MLP neurons of a small language model. Each row is named by its layer, matrix (down: output weights) and neuron, and shows model dimensions 554-681. Each number is 128 + 32 x the weight over its row's rms, rounded and kept within 0 to 255.
Before each neuron's rows is what it responds to, as a language model described it from the Wikipedia text at the highest values.

Dates before the number. Month names and the prepositions on or in that lead into a specific date or year, mostly in biographies and infoboxes: "born on March", "27 January", "in 1926".
L3.down2069 [144 147 141 122 167  77 120 139 155 107 102 128 203 146 132 157 142 110 118 123  99 104 180  85 165  93 177 183 138  78 106  94 160 107 160 111  85 105  87 111 124 197 126 173 160  93 154  98 143 153 150 148 153 133 138 100 135 124 125 133 100 123 119 146 142 135 108 181 123 136 180 137 113 126 120 157 124 181 176 101  87 108 167 119 125 117 171 186 132 103 153 127 103 147 107 119  98 149 107  71 133 127 158 203 212 106  91  82 123 224 127 111 123 115  89 107 154  69 123 177  91  40 101 109 182 149 111  77]

Identifier label nouns. Nouns naming an identifier or field, usually right before a value in infoboxes or tables, such as code, no., number, ID, file.
L5.down2172 [ 87 151  79 183 135 118 148 131  76 117 162  98 133 160 128 146 133  79 119 136 119  48 117 190 125 132 135 148 169  93 101 126  95 116  22 152 151 152  97 160 115 119 122 162  83  98 110 173 111 164 171 135 130 103 122 125 131 165 123 135 183  95 124 111 101 127 130 147 152  84 120 134 103 100 112 122 107 143  78  98  98  96 154 143 160 165  93 114 145  80 177 155 167 145 187 103 136 101 146 183  70 163 118  99 136 100 118 143 170 120 125 106 116 145 208 181 148 186  86 125 133 118 151 134 142  76 183 120]

Word-opening pieces, verb chunks. Mostly the first piece of a split word (compil, enc, unn, stabil) or merged verb chunks (can be, could be, which was) in prose.
L13.down1427 [158 120 109 116 132 155 122 100 146 138 110 110 108 143 104 163 170 156  87 160 174 147 157 139 110 168 147 185  76 186 101  87 125 151 138  96 110 113 109 112  77 153 192 102 151  35 138 179  70 120 190 139 160  49  85 118 127 115 174 156 106 107 136 179 141  74 113  89 194 125 119 124 139 104 109  91 107 117 131 134 126 106 158 145 142  88 126 130  89  82 148 136 144 148 144  91 187 154 152 127 122 241 178 156 102 141 101  82  97 128 100 136 112 145 124 132  87 170 131 132 110 137 155 150 172 164  84 142]

Word-initial R/L pieces. Single-letter R or L pieces starting a capitalized word, often fused with a list dash, table pipe, comma or heading marks, e.g. Ross County, Liga IV, Russia, Research.
L13.down1854 [118 113 104 151 125 103 143 152 152 133 160 154  96 138  93 118  83  98 142 120 107 176 140 130 107  88 143 113 104 149 138  96 188 171  93 170  86 125  62 116 122 109 131 110 109 106  85 131 159 149  37 102 175 145 165 115  93 129  76 126  32 118  66 194 133 132 149 146 150 124 176 112 143 113 128  97  99 122 146 144 169 138 130 125 140 137 174 140 105 148 156 143  98  85 148 137 175 135  64  94 144 177 168 129  99 129 160 112 138 151 158 133 173 143 103 132 181  49 126 146 165 124 142 135 156 122 162 137]

Official names and dates. Final pieces of names of state and legal bodies (Act of Parliament, Azerbaijan, First Amendment, Kyoto Protocol, Congress), plus in or on just before a year or date, and Slavic patronymic pieces (Vladimirovna).
L5.down2295 [115 154  94  80 156 122 143 162 149 146  90 142 134 135  89  85 200 136 119 170 145 106 140 159 116 149 142 175 143  93 184 127 138 135 160  97  81 141 100 106 168 144 150 120 167 159 115 142 144  82 178 160 103 134 143 152 192 103 147 153 119  62 130 174 128 131 142 121 145 152 126 165 134 102 159 157  72 156 169 135  89 127 161 118 182 151 154 144 121  45 196 160 166 108 148 143 139 117 154  96 119 106  48  58 151  93 121 160 117  46 119 118   9 174 148 109 163 135 252 134  77 169  82 190 199 179 103  89]

U.S. entity prefixes. Starts of government or place names after "the", chiefly "U." in "U.S.", also United States, Ontario, New South Wales; sometimes line breaks.
L5.down2328 [150 164 130 151 102  85  93  58 103 129 126 180  69 139 112  75 159 164 128  95 180 112 137 106 141 198 105 157 172 181 137 116 133 150 149  81  74 120 182  98 129 100 132 133 108 150 164 142 225  84 162  89 122 157 126  71 115 158  99 169 140 112 151 127 108 131 154 117 176 146 135 155 161 147 135  95  96 169  89 128 136 170  96 133 153 115  89 158 136  72 147 112 118 160  62 105 129 160 134 111 108 141 110 149 136 118  96 146 105 155  95  97  84 203  65 107 142 108  43 163 104 163 149 107 145 151  80 169]

Start of proper names. The first token of a capitalized name or word at the start of a list item, table cell or clause, such as Michael, Paul, L., or L in Lamia.
L5.down2671 [138 170 118 151 170 101 111 168 117 124 151 137 164  75 129 101 127 100 146 155 157 124 129  94 185 150 150 109 153 124 139 158 110  92 101 121  78 133 141 124 121 100 154 142 123 143 157  76 161 131  84 207 190 200 142 135 146  13 177 136 171 117 135 116 108 151  89 111 152 149 118 131 128 112 100 147 139 135 167 131 168 141 139 103 178  79  76 155 115 158  97 148 168 123 113 126 186 162 123 112  95 158  82 185 100  55 165 106 100  84 109  69 123  99  90  91 142 126 175 122 150 118 114 158 117 146  94  99]

Entry-initial first names. Fires on the first token of a new entry or clause, mostly given names like John, Michael, Richard, and party or place names opening table rows.
L3.down2455 [ 85 138  97 128  76  98 185 124 112 147 117 146 133 140 175 162 112 110 136 114 158  63 190 152 185  66  77 111 107 137 158 127 110  61  59 122 163 177 198 122 153 121  96 123 149 150 147 132 159 156 108 122 168 141 135 149 160 106 117 181 114  80  60 106 117 110  99 172 111 149 138 129 149 133 175 108 124 145 104  47  66 101  70 127 131  96 116 154 117 137  78 129 161 103  98  85 185  96 134 137 119 138 142  84  91 142 168 156 156 150 154 135 157  89 136  86 128 161 173 158 128  79 147 144 144 129 141 153]

Nationality and polity modifiers. Nationality or state adjectives used before a noun, such as American flag, French stores, U.S. Highways, Union Battery, Soviet military. Also fires on "Al"/"al" word-start fragments such as Albert and alternate.
L13.down1994 [159 118 126 120  36 182 154 131 121 160  95 160 103 135 115 114 143 121 169  69 161 125  92 135 139 104 149 169 130 140 124  74 163  96 101 134 102  91 150 124 129 122 106 147 111  79 119 120 176 184  61 124 169 154 193 148  89 124 165 139 122 153  91  42 156 147  90  86 156  98 186 146 134  91 116 142 115 125 111 115  54 103 112 108  93 138 127 172 172 163 106 105 129 110 147 157 172  88 125  93 132 127 148  96  88  99  87 117  93 146 159 109 140 176 140 168 128 141 131 147 127 144 164 119 101 121 133  82]

Before a date's day number. Tokens right before a date's day number, such as on, month names, or table separators (| ), e.g. on 28 May, | 23 August, April 28.
L13.down2644 [169 117 178 122 149 180 202 128 176 137 123 118  99 155 111 128 169 103  99  69 165  94 188 180  89 104 154  54 128  91  79 160 174 159 156 188 146 131 128 110 143 182 171 110 138  83 183 111 145  75 151 118 126 123 146 170 198 117 111  90 106 143 114 117 170 121 207 124 147 153 138  84 142 109  80 131 133 103 104 130 117 113 155 153 147 146 139  90 138 137  59 191  93 137 159 157 119 124 176 153  94  62 144  63 124 114  59  77 133  87 224  79 162 166 103  96 132 157 132 164  98 156 112 131 138 160 113  94]